python train.py --n_layer=10 --d_model=704 --n_head=11 --n_kv_head=11 --head_dim=64 --d_mlp=2816 --vocab_size=8192 --activation="tanh_gelu" --norm="layernorm" --norm_place="pre" --norm_eps=1e-06 --positions="learned" --qk_norm=false --attn_scale=0.125 --bias="all" --tie_embeddings=true --parallel_block=false --init="trunc" --init_std_qkv=0.0275 --init_std_o=0.00615 --init_std_up=0.0275 --init_std_down=0.00615 --optimizer="adamw" --lr=0.000467 --beta1=0.9 --beta2=0.95 --weight_decay=0.46 --lr_head=0.00513 --grad_clip=2.0 --warmup_steps=403 --schedule="wsd" --decay_fraction=0.338 --decay_shape="linear" --final_lr_fraction=0.0 --batch_tokens=131072 --seq_len=1024 --doc_mask=true --train_tokens=900600000 --steps=6872 --dataset="wikipedia_en"
MLP neurons of a small language model. Each row is named by its layer, matrix (up: input weights) and neuron, and shows model dimensions 80-175. Each number is 200 + 40 x the weight over its row's rms, rounded and kept within 0 to 999.
After each neuron's rows, "fires on" lists the tokens most often at its 100 highest values on Wikipedia text that the model never trained on. A number after a token or word is its count.

L6.up885,218,193,228,199,252,177,218,285,151,194,155,269,201,254,283,214,187,165,183,237,244,245,137,180,179,103,271,279,221,204,234,233,173,159,261,144,141,218,274,268,184,188,149,205,155,277,203,212,200,196,219,188,237,187,207,222,213,197,234,265,247,277,136,162,298,155,198,161,234,170,237,190,207,276,186,166,208,172,144,171,221,69,217,213,185,124,208,198,160,190,205,145,232,136,209,190
fires on: "," 89, ";" 5, " and" 4

L6.up842,165,182,227,181,185,231,172,180,186,112,163,239,268,208,183,149,143,190,89,260,162,162,212,238,184,180,245,228,156,204,188,143,217,187,194,241,147,155,252,199,102,188,199,252,260,269,182,246,184,219,223,172,184,199,188,220,195,229,215,182,214,223,155,285,239,208,182,167,203,179,250,226,222,218,166,224,105,197,257,151,134,281,131,218,208,177,173,208,209,149,228,206,189,187,170,202
fires on: " May" 27, "asi" 5, "Ev" 5, " August" 5, "st" 5, "May" 4

L6.up51,228,164,232,181,211,258,116,236,203,204,254,240,186,277,294,152,129,169,192,196,195,216,141,166,245,224,233,184,179,139,157,175,167,168,252,254,254,144,192,174,177,161,166,195,209,201,175,218,177,238,198,172,150,163,242,240,192,230,205,154,243,151,196,228,177,212,221,161,173,146,262,186,211,277,176,133,240,224,226,186,180,225,206,192,267,244,150,153,213,169,169,212,221,224,176,168
fires on: " more" 20, " most" 13, "ly" 9, "=" 8, " however" 5

L6.up706,205,221,164,195,248,92,195,213,211,183,207,210,144,171,207,192,257,201,228,245,149,207,193,203,240,187,208,200,149,135,222,162,177,189,277,182,199,232,204,175,235,182,145,196,227,221,196,170,187,111,162,258,189,106,286,213,189,199,253,232,225,169,90,155,189,228,235,186,225,261,237,212,194,241,211,133,230,212,206,242,251,216,232,277,178,206,238,184,220,205,229,248,163,169,173,122
fires on: " |" 29, " in" 10, " of" 7, ")" 6, " located" 5

L6.up4,278,268,197,184,193,227,225,223,154,168,135,227,176,167,153,181,233,168,192,140,178,204,176,175,164,241,278,207,229,180,250,231,211,202,168,220,197,251,236,276,227,206,188,157,184,195,219,199,236,183,216,185,197,163,173,203,245,207,162,177,119,152,230,259,298,177,196,140,203,264,222,149,188,211,235,237,161,166,220,139,169,254,212,211,173,110,138,178,162,204,262,110,197,262,238,136
fires on: " by" 25, " and" 8, " to" 7, " sh" 6, " only" 4

L6.up323,244,157,244,235,182,123,144,197,206,185,155,182,202,223,219,181,262,158,210,175,182,161,226,207,234,199,192,207,185,127,190,215,241,196,158,246,195,190,106,220,209,171,123,227,195,218,183,199,239,243,184,189,119,161,190,215,169,137,230,191,275,75,193,164,163,216,215,236,223,214,151,196,200,274,170,186,229,175,103,221,216,202,216,127,197,139,159,154,119,240,207,255,282,198,144,229
fires on: " the" 25, " during" 18, " by" 7, " to" 6, " following" 4

L6.up594,218,175,211,240,215,248,208,157,217,294,191,192,198,237,247,190,181,179,174,223,219,180,199,204,225,241,202,227,161,233,143,160,199,241,246,211,202,256,208,182,192,265,263,189,210,199,178,265,207,182,282,272,218,101,249,212,258,239,210,181,233,197,145,159,210,214,142,185,177,239,161,152,242,143,168,204,239,175,149,199,218,199,170,230,253,178,227,86,227,212,116,238,216,210,181,130
fires on: " |" 28, "acter" 8, "ther" 5, " Bot" 4, "bot" 4, "nt" 4

L6.up682,251,298,152,180,145,213,106,203,212,224,155,222,197,233,205,234,231,140,205,275,187,238,243,190,225,213,233,253,241,163,159,173,181,169,191,240,220,185,199,190,241,161,176,228,176,151,241,161,194,226,187,229,176,175,267,255,166,199,257,236,229,225,136,149,188,237,218,234,158,215,172,214,163,209,195,201,261,251,226,191,200,164,175,217,227,213,170,141,109,205,151,193,181,202,174,207
fires on: " in" 19, " F" 17, "F" 14, "In" 14, " Fra" 8, "P" 6

L6.up1709,234,179,190,255,189,184,203,135,245,154,261,264,220,235,170,216,198,171,204,185,180,204,236,135,309,102,181,268,237,155,168,265,233,189,240,136,106,126,170,228,200,249,203,204,196,144,215,233,203,175,198,175,162,164,244,133,142,169,148,220,249,155,179,161,193,193,242,226,194,242,165,224,142,213,204,234,244,207,247,143,245,217,145,137,144,233,110,157,169,134,241,210,144,199,206,190
fires on: "," 46, " the" 12, "ing" 6, " named" 4, " to" 4

L6.up2108,251,312,237,160,186,187,127,219,224,220,263,224,212,238,196,214,167,169,185,186,221,222,159,150,183,214,207,258,161,166,209,228,213,202,238,254,233,176,156,156,288,201,188,277,184,281,201,160,213,206,168,331,234,194,226,166,157,231,157,239,245,174,208,177,226,218,234,178,168,199,211,201,168,199,259,190,220,239,165,205,258,211,222,233,150,288,152,278,186,290,265,186,158,159,198,248
fires on: "=" 42, " however" 10, "|" 9, "," 8, " again" 4

L6.up1243,188,204,222,229,174,235,178,210,236,221,181,262,232,212,152,255,272,159,163,179,237,226,173,206,223,182,235,249,206,85,179,113,160,219,295,203,178,268,151,235,204,192,215,186,204,274,248,177,184,208,254,189,173,181,195,177,132,220,240,189,132,158,190,240,201,206,247,251,195,269,192,197,140,268,201,195,220,158,183,204,237,159,190,167,172,243,115,128,156,181,128,161,167,194,176,248
fires on: " and" 23, " released" 8, " a" 7, " to" 7, " is" 5

L6.up734,205,150,198,179,185,195,183,225,230,170,178,190,219,258,293,95,227,198,196,246,189,203,214,181,238,172,194,201,169,198,234,244,187,194,223,195,150,166,193,217,278,202,197,232,194,313,242,250,163,205,214,326,151,167,220,220,212,201,236,215,216,114,177,179,228,151,197,179,183,188,237,219,173,200,228,162,153,153,215,178,222,250,160,208,179,229,144,227,154,203,125,258,212,149,164,218
fires on: " well" 13, "|" 13, "imi" 9, " and" 8, " to" 5, "yl" 4

L6.up2552,241,247,180,144,157,218,184,214,241,212,160,212,181,144,204,190,242,227,208,120,238,160,236,234,171,169,207,210,175,161,213,92,184,177,216,196,212,186,202,245,233,247,208,247,164,168,214,174,227,196,194,217,161,124,218,241,195,182,154,250,220,203,106,173,195,219,209,112,277,166,231,203,316,148,97,192,210,235,148,244,203,182,172,204,200,276,202,219,307,207,210,176,245,233,183,173
fires on: " U" 47, "." 23, "U" 9, "ia" 4

L6.up1152,209,253,220,212,219,146,152,171,201,221,202,215,249,169,246,175,221,160,231,160,137,230,140,201,133,215,160,258,167,151,149,208,192,209,186,164,227,215,213,139,199,141,190,274,202,210,226,167,251,241,274,214,106,209,173,222,185,263,156,177,225,272,174,169,187,231,215,206,211,223,266,220,191,244,177,228,251,154,211,177,138,232,231,172,259,172,176,240,227,240,206,179,184,211,219,171
fires on: "ic" 16, "c" 15, " 0" 14, "at" 9, "an" 7, "n" 6

L6.up1435,134,284,221,121,187,220,178,276,202,161,166,133,228,259,264,261,212,154,129,225,219,209,240,119,229,187,238,219,207,208,183,252,141,241,179,268,203,288,152,210,184,145,187,226,268,225,268,131,237,221,173,218,247,183,178,240,164,239,173,281,176,213,165,135,211,191,181,163,246,158,141,157,200,201,207,143,178,230,241,232,156,142,194,107,186,199,250,179,178,218,197,229,200,243,155,114
fires on: " |" 23, "  " 14, " result" 6, " to" 6, ";" 5

L6.up536,203,194,315,243,209,201,204,255,234,198,220,134,153,213,206,106,209,182,213,207,163,234,197,179,212,181,170,227,260,133,230,176,227,195,182,284,257,218,131,235,220,194,172,225,192,170,164,130,251,208,190,239,212,187,179,204,111,248,228,213,281,139,209,147,264,269,186,234,189,180,220,207,164,182,190,181,147,172,218,225,214,193,229,178,142,170,166,208,187,223,202,178,211,169,221,219
fires on: " Z" 21, "H" 17, " would" 6, " H" 5, " Ot" 4

L6.up2794,218,209,241,178,221,228,197,327,216,175,184,283,221,194,232,284,217,201,190,187,132,220,154,255,251,177,175,208,163,149,222,175,142,213,219,190,265,225,233,182,214,166,166,147,234,176,126,176,186,228,103,197,272,260,169,217,247,135,225,194,148,241,275,226,193,234,189,187,225,157,219,162,161,198,226,145,233,221,153,192,178,155,175,145,194,244,137,184,221,212,193,281,175,232,242,212
fires on: " Se" 17, " te" 14, " |" 8, " Fe" 8, " Te" 8, " Po" 8